Part of a small language model's weights: a variant of Muon for these matrices.
MLP neurons of a small language model. Each row is named by its layer, matrix (up: input weights; down: output weights) and neuron, and shows model dimensions 0-191. Each number is 128 + 24 x the weight over its row's rms, rounded and kept within 0 to 255. Numbers have three digits each.
After each neuron's rows, "fires on" lists the tokens most often at its 100 highest values on Wikipedia text that the model never trained on.

L3.up129:127176116135170099112138125152129152146099107140126159155139096142115128131149143118124150140160109106161118102104147106114098178148148086140118133149126090092120161149107129128120164166163109128151084147121152135139123123111156148151164084118146093115150104126108108141119119150091114145107130184091093125148141134101149167145154116119118108136166173149146101113154166107111119130134137127092112073131118127151115153098110160136131126142139133135097128084163137137127122163143050133175121041108138134118107090145138149102108132115127128140074125082134112124137110141114109125
L3.down129:105130117131109108126120130117152119080081094137117122084129157093144121105125099153157144118146140144075136159125153129108109189098171119109092161077123162126118139134191130119147133121156130127106122134073157137094122124162141144086098177095125103141134150151141158121077128095116166113116155116094076108160120112176128136121113133160142141104125125143119115141163140122134131153149128123116125116110075162117173143170127184156096140130134142117125120121157118157113127143130166135121134088166131119123143078114133133104170093122121114133127125118136126120156177136094097124
fires on: "ed", "d", "red"

L7.up287:150141076156090106097095131106128149126103156090143144138160125142119083124096128142099107177127107163137107080193122109137156106151105131143155107100146125201151126113163119130156152145121142154130148111134169127136130154162133106106102121122155158110117120124109134133127158087164123128111133094134123122116120093090136094145092148150153132149165123140148153111115125131119113068164156104141140104146100152110152115136154079162168148106095148116139142140111113112093159084146137126089106135136135141092141145121102076151137163096150158132133104139156144103122140124162099108
L7.down287:119176132110132123102137142100117137099083051149118112118136144148142165158186094151175135097122127072144107124093130115121163135119161112141093089116088092087113170130139118126114134117140141135101119177102109169093102141119144119121129130123072172123144146105116125103105097128132129136137175135150157118169186148118125152118126122144126111148122161116105150154141134137150183126110134150079145141142163114164118116102102144118129130151130093124162094138114116150135157151118111089109150095132131129113167153081123150117077135154135079135147138128109122146124136122116123119
fires on: "s", "ter", "son", "li", "ner"

L2.up68:074109153160099109106106082100087094152131132154143123136133156078123111141127144121118124149136145132116114108165168105126155097121136107128152120135144086129107136116149137137114162161129167105133134097108159152117087127075115150168118118113127134110115136126161146109118137158121132130139135194088146098146124150152090134132148185155152062124107122139133100143149085168144109146144143171153163076113127112149120164126122121143117164095120111118163120140138106096104137097102173134164147133127135149138143113136099135076137148131133138130144131159061115113143152151080114130
L2.down68:064141125142129128100104120099071117123107185145143152140135124065072128114134076162151136154117114128131136100171099121101116149144131144143154139161149087161136078138122137088146123129116141114102119134125120148134073144125109129111104106135140147088123144135143158138119135134137132151141121147090124137113155127161131131097113160100113034136138125150133100178125141136154130146124134076154162102107161167109138159149099133125104131095121165115175147112153131115121152129139152135154123129120134089111116091143148124117138149163170149125139136117087119147134169123094140101
fires on: "ed", " been", "ent", "d", " was"

L11.up114:163078159113096162108165091129138130139148133111127141132136143118133136121085110145125130160099140142135171108118097116138119167123127142117135131118136094117150143071104134107166121146188094114136121094124136123142133114124124121157160129111130133114108119149095107095112106112150148084137092168119126136133116123082174157113152139114163134101183107146109095082127128099151108096126122151138123084106104124162116111168137093127119149133104130175086126101117148150101151076123190129152091180115120171089153112096160108125144146115136123153111159127107150133147178136146113105
L11.down114:127163100021141097104122138120062112142147147147095111106119154125144114121121133155105149121131102133116099089152145175117162143138108187169102120142133095148165145114157176091100092125135137127132139108111149142130160132163132159090120108193150116094156128134142150082146147120138087137145139149142151132129111097091125119144112110116159148122140167130117156144125119145136120117118148151133135151110129121147122121134102128131113107142112147061097109165140098130138123138139130122110089101180137093153083163138094139124149161131118121153129116099093134130128127115157123111
fires on: ".", ",", "–1", "′", ":", "°"

L3.up517:106112107131123131122167116111145109099136170108175106095167132129126153141145117140143136163135165152151121122116168140103130104122091102122130131141089166144120083151101126092114124091121101137155156118101109102130106172133175137120062122098107140185146181138122125129113151122163086141139151131117138097096117116141153129132182114107120100130179110141157169165080119124115141124122110125139100091085132120099124155131143130122126111103122110118176185150116130112122134099144133092127128129162116107105119159144120100134114105132163145130149155106106144161109160198125165140
L3.down517:121164106116146157124132113137112148140051108145130146129139114140159117096135109109149139134166097148114185162132096170141116142145167154103118135093118128105098146104140127127173099143130135083122134152111173120117132100129093127139130160143093120120137079177141126132139130116149195100143121162141103112109159136146116132099116127111132110106068166121107133129153120120169129106114144155109139102129122186106121100143094126174153149119158136138120085150121091139145142095136122148146122084113109130181134120132120150112185143107137146098127127099137115079118095100123088165
fires on: "or", "n", "r", "on", "in", "re"

L9.up675:151081115077172135113173123107090188165135139136117130126089135117143158133142128151140109137145116115049110125150084129142092124107105101083101140140110122101138119117148143113148114132175063157116147117128139101123137115157149161139096104127161104116101111128129136108155104102118103116091141133139134117133157166084143156125108064113169148125139119132169156100108103147141099117102125170162150112117154062173153130130107150137129123150141143126146112094110117128127113113114135101145113131107109119099133104096154111082148111145121099120125146129129127155134155114129076104
L9.down675:165140161024167131132153114133126110144065136134112117142141140127150158109104138164111152117112135116098118149125096122147104113137125113155114109132139107175181126129148156088120115107142088153090127126120146118145107153142095122151142127216145121130129085122153127141121130114103102142123114117160157160112157128056155121158134109151170117116171115133153173102149109125137091149139137141126111092123171122093124139135157106155130131134084129124132134116125152107113122105094130110145100178147111132130135118144138114115120145113120119140108148095076113123153164143108099125
fires on: ".", ":", "′", "–1", "°", ","

L3.up266:116106088095107149096110111128122149134163112137135138111134123119121166107141142105063130167123106136169110115148112171116136159159139090137137095134149131130097111113145143136146144124118135097095168147124138133142141101092091150142127115123130136115123109155136140101097105093156152139125136084149121119124113129128180138136148093132068118124133162136129101090154099076125173094147146106092123129180132094104144157103105138098112139116076157145120170119162129146164193096152127136172118147150154144155134125120101104074126129129152116136144184153180119118127139126109124108
L3.down266:095131150187130105169130131117087101168163127125172120166104117141126104123131143151141100128126096130150135143125143099128126075141099164144129117121133147152163152102102120127107186089138085142116081144114187122112114146146151115125123107133104081123094113130092115140153124151124131146110107119141086137089152106093088138131114166172167156143146101118148147136156144145088097110122137139151165122116109162138096122107125092118160150127171138137125100083130103141105129155100119153100114134108136083156098117098155159106169164143138170148104100139102144122156123149119131145
fires on: "ce", "ter", "ro", "s", "e", " count"

L11.up723:152101152097113154115152143143117185166146114119123112130136122118117174142117095133155148175176106128078099143117134139128120106127128124133063119141116109134153128092153142111141118112141107124122163101115119108120105108160157178138146122162117147122138147103087108070174090104089105111131102136161106137159155141121152125135104079138160142131147133125122148098149129134143070103123143159160163093140101116127092116133140145142147182131063135129135149124154114104145125118083139096131141140144110118144170142092174087125136143125145121115119162072133100115136113124120097095
L11.down723:104140150034111154113126083141121140106105179129128090121131120140160127149131112125103139159120113117125075133132084132107094127125142125157128115123109123099147147121129164106120121121152095116111147120121136128110108124177130120128128114255150093161139130109143121119110115129110111135118156109141133156115129149118158115130094099114160118146167135156146149135137116146112098123114126126121138133157129148105099143143138112119149136091104129141150117115138105155134150139139144142140148134121139146098115113128103132091156176128148129127143137117125118132096125123114118117
fires on: ".", ","

L10.up321:158102179131139099128090170129102108107161097147094140104140111115145139140114156161154111133128141115142147163075131144079136134094141122108138115078135107165150105134106141136120153179110151095078112125115086117121148118150124112144122093157110091154135111146135112104089129142103129113169107150133108103110118097112113101153148125114124144151134139136138156138139157112148159137133086124124151129148148125130125094132141140140103146103137088133156122127092145153120058106081113182180058121157130113070154120127141149116117098132151108134129152154087130106135133127130119074
L10.down321:097139138117139111134154123121124166132103110121120120079131145116123097077131147115162107084102169145139120096131127139185136095101133178149093133103120193135116163135139137109139104111122111137137127118123147059128129130129090094146156098184103113128106095145086120127143089109093155127098121100141118189116158134128111123163122131144139127083169152142108122132135089148124095159096124114164154106115108118115131137166126161139158114116144118103116121114184113153160132088129135103151131132123130145161118154160137118152139150103152108161136098175112163114138115113125179159
fires on: "z", "n", "y", "M", "w", "k"

L2.up687:146095116121135084135127145126102127172120129177136131067135112139137148109106102136131123139140139157124140153140099121146148093149114110133128130080139163153138133144081158143146124151135111160117119101110151126109110154137097165143087136116138110155101156103151138103112131119159089148139138145150125102098122137147139125142168132125137104152084173083133120170135115118094110140114150156126147101084133164087157151118157124125130143113162104124121106017095149137100163137164104132126120098153127150115116110138092108120056124116157105136151134114154130162134078151125113135
L2.down687:116079142123121145166098138102157137129209148136091155068127129153151117106125139123141095110109108109141105143130100108144135119140151104118164144165080097084147123146132115096147105085152153110159093176123104107113146124128119092139138118107115139138128106111091151159123132113087113124098109125165127101102107137116122117138116124124082100147137122167200150121140116127151122129163132152138114158149112113117147141113120134094205109112145155111122147126126129142115139093089100103091138184139137138132114134165127081164117107148137142129151117171147139170155120130139160117
fires on: "b", "or", "d", "al", " List", "m"

L7.up295:145102100141134120091095151120142119073133137167123166146142149138167090114122116153145115102129114143093134127124166117201115091195141128145154135135122132165128132128115126147136125112123092100161138177125081136180107112072135095129126117147101123094123140093132113109098131104185116138141089129118120114133097096141114108097110110122144119122114112104130098131143109118110103105090150145110137122201113148153151112142095138126155140127109157109150171084125148180118141147153157117178142106111108131120082136140122158166094136145130089169150115137118113124134121110144150139
L7.down295:149140166118137131125082104110160065118139076095133090161142134158170133167099094147090136119186123142158139157137141103171096163148127079135099108108155182131145087108121100182116110157125141145111126139143113124113111128105159135116097132124118121150064134125106173136119125132115142128115149131108153135160159129146132153111140095156127099132149154138124111181128130124119136142128101131144118146160145126139136110076114137128191135119126130077122120153133153144084113121124109125084181112107157110088137137094146107137121128111101136096126139083136127090132113136142158131
fires on: "t", "e", "al", "d", "th", "k"

L9.up191:108189160147136089108173139136119148127105154141112206107142138089119132093150162150115113135113145110100149115105137126097150122133158138136127110102126119158093089109121150152112126130133152085145136148184117135129126108094140158103067108162144102105118130111112089171097141117117104103153139140142146128078123124134100121105123156103098140145150074083147123125137142127151112130148124145145161155095106111106118154126147124133126159121058117124186158125119101129140099161120153152125137165143126104092136153129137148094118089160119140158122148143139145104126141178162146131
L9.down191:140119121110103135143119099158133159094125137168098141086140162135122155097167126130163059119121126132132148133160134114099129088106116127172151099128096191136119147114157137102125145113096091112131093096152170099108160147123116138129176124197122155117142101112143117120107094127071136139126127149126086119148190155116130144145110113145113108145128122096158164136118122095129121179086125133142098139151125144143100137141141091116118137134125135084173133179105112149133091107139140127106089091128144163117155122103171121135136141117128104156139136090140167130133102119092134137
fires on: "'", "k", " Sh", " Y", "y"

L3.up372:114143106118141085121159125142130172130167159175109134139113076181171118122106148088152082114145086137115097125134137114168145130131141102130143122144157120095084152095133164134151149136153143138140171123099142100111108142143108128104099149117114158141111125122115138114090162142135135137116093160109105129188096108124078098093123153115121143136102132173120130075171126133147116135098119150125119138124148118158131142137110169140107171119105150134112145119131132117141108118074117111122146163163122174110120151126132101128138173136140141163128097128062126097148141096105073110
L3.down372:143146125129124155114120133146100089158151125119188137159149101133145140115173149094136097132133127113128090116119128121123122088144141160148144105126099096118109093096116115116165109146139159084149127130106105147111161170117120145124117112091154173116137138106122132106126151102208130127109131143120106151131143133183076116080137132098157090203147134136102099116118098134121117108105099132150122112101147128150126118104159148087119110159177144132124147093197115114163141115118141131152101131165173097105100116168127122121121132114135152073111138125100143153119123123131134155
fires on: "or", "ed", "il", "ent", "la", "ur"

L5.up328:118094145105146115133129143139127137130103121120115154119135117104161097106132158144145138137171088102114098138075126122164131160129176078134082135129129120092094098126143108141116153118137098107112124172153125102168191141077138180146106100122127114115159153082115107109128131146112111135116110084144114124159160144108082132140112156089138137136123136112146168143117129143123135137117123161085141126127148109141151184160133129096105170159130145143093152141114134111104095101143131105128122087146113138127128151137139135114146077145163158099105154072106113097096130144105180170
L5.down328:087176127114146116124123135101122147137070141101125181102110134133133156122131084098113127161131113102108110122083097116149108141158128180110138156110123127120131138114122134137154144126133103157129174131093128159108127137093135135133133099111158131117140133110118157156156119148113123136178149099131087100137107080147154140165067136127115104133110138158107115169136113102166199127122139079134117128132156130114148106136059110113144121137138126104144124112151163177134143134172146148121091113134097157127135103108096142130154132145161112046142111151145168120119096155117121131
fires on: "."

L7.up90:158089110106095136111116121136145147114155109142101147097144083152135086175156134155128111134116136152128149099116111144136119121133135112137091105162121117154140156159132121190114077153099164090105095131101117102090170147100138182128140125100126094161150183134081155169111095131121153117102143150064118101113136105107125113134139109164101108088122150162155116162159140121088130139097157147177154054143126128096146151119132121096126140130097141133107123103135110114129087084147114136117161105144126117163128134142129149146124146106142120146142155151137132129145111144121122148
L7.down90:160136084116121119104107144132132105155123099154152102168157103123151155139126146170159108069123099158146095121146107095167154128107090131124103121150091127098183110095115149117175137121120124111158119137101135113085158144157137123145133133096116110129098127147067118120113093160156174133130117072152092097150075119111119129167165164164095119119104123145157160133130115139132130106156095145087127124136129114137126125173102170132138117151110126106111108096178119116119119142090129144135139142112142149146171127134133102177149124166116132150095143140168130132129144104102123098
fires on: "e", "ce", "ch", ":", " to"

L5.up195:133096142102102108176091103108129137096161113099133141082094100186123149108096117118124182130163117126118179123143148122146164137159114131157119100144143154151085111131138133163123124146166144146090101110124145132128139115112105135118131078152137145137113118098118134163148151147113095139132114128145130109092129135153133153114145137138104147067091127145081104100147142159081114139145155142130089117158107165111126167122092132168136161130125182097092102106136142130131141107140114148074135157154129090122107145143146111140161105108116094073155151142147132125155124148081138142
L5.down195:110142121160156119089112116151150115180134152092112142195104112103116155119122130139152128107146146173132128131094124137143100158100150093095162101148130122116108142111149143149147150134088107128130115144093129132115127149127105100154128169116130077151150101118078128080101101126152126118083120129156120141143150135182124121143131139149131130123161143153187114151127105136147086103105107136127110138099122098125140146100181114106144089142111151131129125102132102153138113143069144144080165106102159089134172104153159084123090122141135167146089147106122109152144131145097161112
fires on: "e", "se", "ti", "ce", "o", "ca"

L3.up256:162137145150149160155133103135136111142098156119162128137137130111149109104165129093107138109162131147117083148127108158166145168104116157169096148119147114139083172142121148130126108137139134104145113089125148087086167127111104146115119140100142136114115125102133137081116153107133156170113108148089120121160131126119103132147131120165104108066128102122088112093181127074142131091145103129117172140118132102114086140133123120145124121151159092170108104117111128177104088151113162084123153120116137134111153119153121137136128178110078132116085141105149149145121103123188151140
L3.down256:133118131122138108141159094093137117096038102141167129120110139068146094152125110152124139107132164111099123135119137134153131151151158182120126112150144119123172148124137116125144132127133145149164123192148166145142141121121131158112122149096061126119140135101159127097097134132119154150133140155136115166137106116111122151138142101167151119105101119092121159100131132102112122114136108115145149135061100109117134121133108167112160101091136138136124117160128156129070195117135149105131114110114161168136125104114111137083141118122143106089086165139116170100150121105142150137
fires on: " new", " original", "ular", "ical", "ious", "ous"

L2.up416:099107143175131096119116126136170103124129102119098127161140136083136115101138133137130152116134144132087105132131156103115068133108127132128116161138126164107144156072127096151130122110138123058116177140119152093130123147141118142140124134082136122106126146172169112107133174165105097158144182149096125094090126210111128126183146146136130106109118101167140094087175112100112113127142113144126146104156157115112134153116114132134110145104116109150138141135120114155121135123117135173134149082120139151130158071095139191136135139153144132130108146104113132103145127133114124140
L2.down416:120142131176112086137121127163125136101143108058145132145156109113133092138129097135171130119146127137106152090149126116123096161101141129126112164107139171136105122162102114120153113159138134113147153082084154080111119118156123124163099123101094118062161133144133138131139171172118178125142134094093177115113152145138149089170121112111108101121157150153159120153092104129119134112121141091148124139089138190111115108151152145145111109124121109104102113151159112168142179152144169148110132088133103152119130119111115136145137126129121147130111084094107153126167136119112112116
fires on: "ed", "d", "ted", " made", " sold"

L5.up742:112115152088137064113138139149154144145106155086143139108126124131161127140099129180134161150138131088093082099110084121149136174121168157108101129116128097155114137131145142139149124121112086111109157123130125096166175104097155131096128113115133102119140158126114105139129126130125124149142101083152132107141165129126107132134127117072114123130127134134157184132168118159115154135149097160101141116143167128169164141175097132064140115155108109146100137128093160159158108112124157075115129134150112122108113165106144125120131134144137157097110114110106134121086150167116177163
L5.down742:093120114068161088105139128120128140138041105116132139117143118124139130143133135143129130148154145150103095123101125109173125146124188172118126130096114123138122133128116150143181147144110089125124179147118153110134145109076149154128136124127101106129126145110094094144144159154134107134140135110119152125164168118108086137120104110104107144168138145103151170165153118152156121110113120151085174121130164117168155153151115158094111127153098108128091111124100161124158146105142143118142106131129103096119152152086127139104188107141143115085091142121115120125098139147079151151
fires on: "."

L7.up390:098064153059146109070117145148156127145070165161125138091148116115162143102119095126139128118125121155126148130111152076131158157106158147124103123088087136111139138116171098169117102124145135113122119163141146122140138088101132100152132133110123161132128132108128120109145145132150144142170110087146128117135133130143105157120127146124100088136128155139179173137135129170148113171141124123125132099153125138162128131123109110091105144110132095100134167126102132140145116089127116109134106106134128118133099163123131125120188130097123164121085163089109121113148134120110184194
L7.down390:106128138091166133114121139130160110092029137126129138093150118151117132115137076118094154115146085132108131122100152114122136192119148143123156135143112135132147088151154089136197116144132072149120152160132141108134133098058134149104136120133172135140139137124115167129159109104131117105143152068115150111148133121098143120117117151147103149111139172138122173121158108132113186131101135130146148140099125166134147130146107143111119137186105086126119115128089101138120165138139132134146092070140126125116128117118114127132151115124140141120137142112116103130140127171100125163
fires on: ".", "\n"

L10.up431:098123160121137141134117128113141154120127140112104118130138113123121132097123139198121155106143128099135126110142126107107131122111126077110085136113089122131110156104121171153106120098094100115116101134179168144146127147118107106128115110111142127147105114152136127130135132120109139158164107151165097122124116112131134104106177114082119113153163149076147163085141132146092137113098137119110163145124110135158109112105118144118051146130152160138093138188170167127159122161096147106128160161128157125168084151094137102105143154112120133092100110145099090120142156196111150128
L10.down431:101139122105160108112102136080126138155129093118106118150182111175146151155137096140093171139137108175128096112163167089108176100125165108125100148111117141084157125114082134154116114114155130174130074131096098156157132075108168121154124130132121096125168148098114146106134123135186149162116120152139144132109154129124137106100147130134152152131122143141123149137152108128162131096134098108126099133172183115141133157131117118131164109091123110129110111185143087108141137103104107141111131145124159113148124123121110130129112091139120131144146145103166131080110103093116138086
fires on: "e", "ed", "ce", "ne", "al", "arch"

L10.up416:144144099088099136140142111108103141120148144145139126155098147102092171140116119150123159131134134113130129126161109142143066123151157100103142117153088113150137159165123120173130125097088110116146130112091144141111124103135075152154148102153160133122122093107101084190107157156101145139149124105138155144139144132110150088111086072142159131110111128100151152113100108144173121157168165133133105112098135111150176107136138162141065140134108123133144102128110124099161095124100167111179142111120134101140158146170179104123141129153096124104125114145106121115119115142162138130
L10.down416:110112105083152132122117108123117102126103160116170163124126165121175157108099105155104148136122126146128067131119168182095132108141148148152134153179113129142144134152092134162126141154158105120111118106134136087167141152124129126098099130153112079117147173089121106123125117107106097094128152101148146136145099130078166109118105111155121137123123117149086088150129150157173132147143128158123169161088157122132075096143126149123144102151138107142125158084118137092155123115129135109140164102130107127152135144152151117123139143165076126163106103118098150142136073125135096115
fires on: ":", "′", "–1", " Ad", " De"

L3.up60:130085132139139080143096096137130108117063167112099113122160109101107172144102102103189129134129101142153141153089156117116111132102119156111136141186115114152126096130137123086133142076113124112116173111081097124124114127117107090162141095132113152154159135103118119121153148149130162171124116136126094133142126127119143103133189155145148092105134121130168145128111111141124130110158132132136148109134141183107134125142101141055116143108130132151155148150140100161120076167157176095127105145113163139127121159160140125141146136148143070099126124120144112144131121129112152149
L3.down60:127153143178152133151151141130158165135119142130158160133134117062137105124155145145114136142140089094103133087091057128139100142145138167104112119061150123151122102111183155129116115162168117126140107157168136161154142096091142158134098132121140132135127151116108126107119150147157110115108151156148135103090156126166120102147110070132099124104151108142098136104135124117162209106116106120117104111096129121152137142113119143123154122108161094120132107138111107138159132132115119107153159122154100114141123156122133107162118140097137122109130125083126125131073174105135105161
fires on: "e", "on", "ne", "d", "or", "p"

L3.up249:136145104164116142078164151098099155114109083126115102113158132114145146112133141167109145136161174109128166123129112198144152143125127107044120134105117151145128122154108104185146118145131141117109124154115106116154121119138109092147150089133130140112117113145130152133080128103110143159133119124156149148131120162091172088175125106094089135121125127106125103110115102100126114103119120139085147121193090123148120113101119125111134152117136160112136137165150106146138129115111170145166147145124129117144137099132155157108121105089165108127147185152170131100118174132125148110
L3.down249:116108170110150106135144136169208112113144184108159124148110131155114127103115111166145120123113130140167088171135124140120089114087119137152137115133109122184139160095135141095112190114149141103104137133121141119116158130115126089171111117171099160094138165177094121127082101117150089127076159109128110133137136132133132130122121143141147166156107120112098127160123118107137134099126124060119120129100131138149180115125107167081171177135140113146133127096132087100107120145113155163124104120112116136110139140130151110102134119122113153125151121123100147109144125119085124144
fires on: "th", "e", "z", "ter", "nd", "o"

L10.up94:121150154123157126117146111086131132141074148136149113102106141045126151154085110159127120148154146142139149139177133114133131105062098147137112109129143116118173075107132124093164130120136148138142114162134100151097148153134153101096106106114122171136167119129146142144125102164106106153145100144111139093152143176104140164111168115117104100131145123144158136089131109142133149120103146139116141103132153108147146146155116096109113146123118140136186123120156121102145116075087171150141107125138079136153147134089126099138129110158093123167137106146146097129101164110149128166
L10.down94:094111143117155067087161101110124109119134085141148105110126151120169130147111101134156169173130158145117155115143129171120155128124108144163110123144147138124177095127113154103142179085137131114111106109169073160146109149118164123112129138106109137138133120140134157134111127137083084159150122149134141116100112165151125125073104133131108127152117113118112153119117123147151085117083168174127133096090100106128166155171086120133130101099139142114178125090142099133107124084138155162141162113106111124093120106136093142100154133154125145132142084136161118131137153113124152120
fires on: " was", "4", " not", " be", " been"

L3.up254:090108178092128075132161139090143128122129110131140109149123128134111163064153145163168158127122122090119121135131135122131090133146117139071133190096108138115141114129140108107090116101116115109126136124113120124124137118122129160136142140098172096120145145138139123093154135123160137148118179142070086092118106081129126134149116121118144123121118156123145130126145181126125128125138121094131116095112116108106193170121089094155131121064089095114152106124154145147147143122128134089115130124146129103138152119158157159129148180118073142127123103167139126125120166141092104159
L3.down254:150108170150143082109096153135079139154148149128137142115112106145135131136116116108166104145099106159134117100140150096095124170095088151137136140140138155127125114164095156131125101117154124153161181106103145070137124107133122085127096131145154104106131088173125121150132120139087174100132122131119101137124132115111113117167157146123136131107103137188158124105152098068135170154074108137163158080132116133116095146111114148134114166146137102144189128091136158135138158125119124111133166096125115115114129133121156107100160143094135151142107127151144123108160118115125077130
fires on: "ed", "red", "d", " found"

L2.up220:108092131132114166128157127170102113132101076135131135119108135129168180102158157123125150141118110112135129095154112083143131165121140101096155146139173142096134135096131128138116146142119125070092170172117114130140107098160121164129146093116112156131114185149135129131113151137147115152125130118106083136080175108096104109141120102151123118147136111177158122118163144090120107144112116079106152108099161124140128156115121162130089115072089084151106126147162139149154149128138099109113160117145163152103130132138092153140129127106126114169137146183090122114141155145122133124
L2.down220:120152129174128111065120094176118128132127130100133143095096114109091118138159139134123113087136116121109119134118122141133140151152112129131070120181149104130129146147126162092109157095120161114157134101070151165116111141125085153107135120139097105106152113086098144111125123091153153178118100165089126111136131128094152102154174164133128061132164168146130134133110172085124127133108098100149159155143105139179104125158134080105128153127130125136151144112180134122102150116142150155137139137177110098160103129111132140127109140168143113115128135154135132144103139109126151128
fires on: "pt", "ut", "ent", "D", "ed", "d"

L9.up258:087095111134164137139102135146126150131097133123121154078136119167088136148142105112136152105162139124128110136125151115111124148159125112103166166131134145123115126120105171073112101141116102125166141104139126105139108131134133129127139124138107122122114105149138167116164109144137106130095114170164077095106119100182071097148180126117151091110140141083118116170138112123121153154095149136133128132087119121178189120153164108145102145109172130140128141111139136102097129144165138170151155115140135111079145106114092087115111118116074081116101120149148118119145125171124159121
L9.down258:102121142175125099117137142093144129136122170100113142099128149161108123140115138116146141127142143115123056154152165142112088116137133146125115118127111081075079113113142102126131164112120113104165138130114145141136091089127135126143157137144107134152132168113113115160154125121162140092112138128134133168122115145137153139133131152120167145173124150117140132127107127105152124147118088121166076117082115105148135163116128124097145095152108155125148149110139103149094126177100071137124174174156097135085130122119123129150081168151160179141105077112168084137135157123135102117
fires on: "al", "t", "en", "m", "ar", "ri"

L5.up8:154150095097111165159141093175114107115138140117080098158112128139128164131137108112155170099094103158172137079118150160126166135102129142160130131139120087135090094114140119123127113148090155146146126142123157140108139129107141121137153154147120112138126117172170094139123164106118147171087089113083157092141144132119088099144151118146099118124129140126112155118138095082136092149103147131104121129105118143150070123166166141153131148113104119140149135150093133100133134132103137102169121145118099130113134171106166129124096085054151123098141111147141128113135134166145156133
L5.down8:137113131083135111123134106097147106110094097152147123166174125165080143170094102126167122118113183127110132131089103127121113142107144122117126090111126126096093123101141100114127094085159154102159131134117123112138144126121160135133102158122139128116155110142155154121154137090124181128158160125079099149143121135117131132153105113158130130102161154152160134147134135118107150115151102127099143107087115149143155120134100128127101140188137114138102152140102093110124113139097173194074093144098125157120138130109151121188176134106143122122147114143116132152185083115120127155
fires on: " |", ":", " the", "ol", "ul", ","

L5.up354:159090142138113139104128151132134122147074160124117137137143114090079130122135147186126145118155116177124164157103116152167117090104126087120062143109143159127141117111158128107078142110122137121142125126142125120117159167157129142111079198116171095109131121087144107137136132103129129160142112160104151120117113110146134057135145129118115123132124099083128139109160113071127158125109138139144152108128105135123155096135102170149141100142132112150105131177147141099148134111175124123147145121116115152096126158146117092115118132165130132133118137111060102156157147151143115136
L5.down354:125162137088131106149101138095179115153106141139121109122111115110104097121161110111153187160166110127136143137128100152083170110104092149102136135103118112138129118160069163113083104085113110154134122082102136143157149105139132126148137141096134089186139161134117154121149166146143100171107128141170110133120133069110151103106139127097118160144132097108128132137149151109153141130100147096150118132148129134136104107141164160142161090123109111114136109164092120140158140114098102163159099121131123160182136131147148118105145101162122140112138127094108119114158093153165102112
fires on: "y", "ed", "ce", "ly", "s", "k"

L11.up500:155166155143142146148120143159093135118119126119130114083128121142148100125133143131158129132110153164137138144177107106139094154112123117124134088108114118149120190109116126111097135180173106119111167126135132151131109170161184132161131116099120070139118088118105171117123153106114126087109108106135110152124136100121099106118167115142147128108129130094202160085118155124118123142120115144160129102129145154117139125157103058139108136111160148133124123093097154162148110140090146084155104152097108145137158126137099107132158140116123126080134178117104132098121141150125083118
L11.down500:112093140119153104089172128139166163133121156157087118130105124094114138101185117111145138162168136105133129123113149161126077142139127141140116139112145148102165116112139130099169092114131156138139098125136137132102152128117084104104105144212118142100102133104167129157133113134130129151134130117143144129125134103109088140111163132099138102107125109099132110103124093119088109111149118101082157120122168132154112113153186154170110148170094105187187108150148141104161151114140143103090137146151130119105108143097160085104124132172119113121101125105119107118156146132127128127
fires on: ".", "ir", "ro", " 19", "p", "ri"

L3.up34:125139099128126148082139134157110127094149137107149068122126106131129150143140133081090110163105091136130129101138129141086130113143085114129124136119123111155130141156170094152124125135109133063170131129116104113108135103094135133128147113082153154159113141156104129123138076131109125144122110100170129112127134129132184091136116089152125128119167123118156086163150126140147146109129147129121116121155116150105156124139096142109099111148141109179162083112172116144128123091130151079127136100124174120123183164143158172184092088093124116118122142155175132140148135092130131137
L3.down34:111118132131092125111126119097112107121134091152142148157170138122139131168137142128093111147106164119178116126155152150122125109121101100167109167113100125099174166105160126145185145182127123152125143109125188166139151120156166096135103104118122104096141105138144098144116181103114128135163142106112088139112157069125065104091089152126139129103161131119128128152079156156120166122096126154100123127099138126148146143126136086133142129118134162132109137165128110122126143155160074118131130127104093128118090133105088121110171121133147148105149095121115120116101140128161108140
fires on: "s", "S", "ce", " population", "C"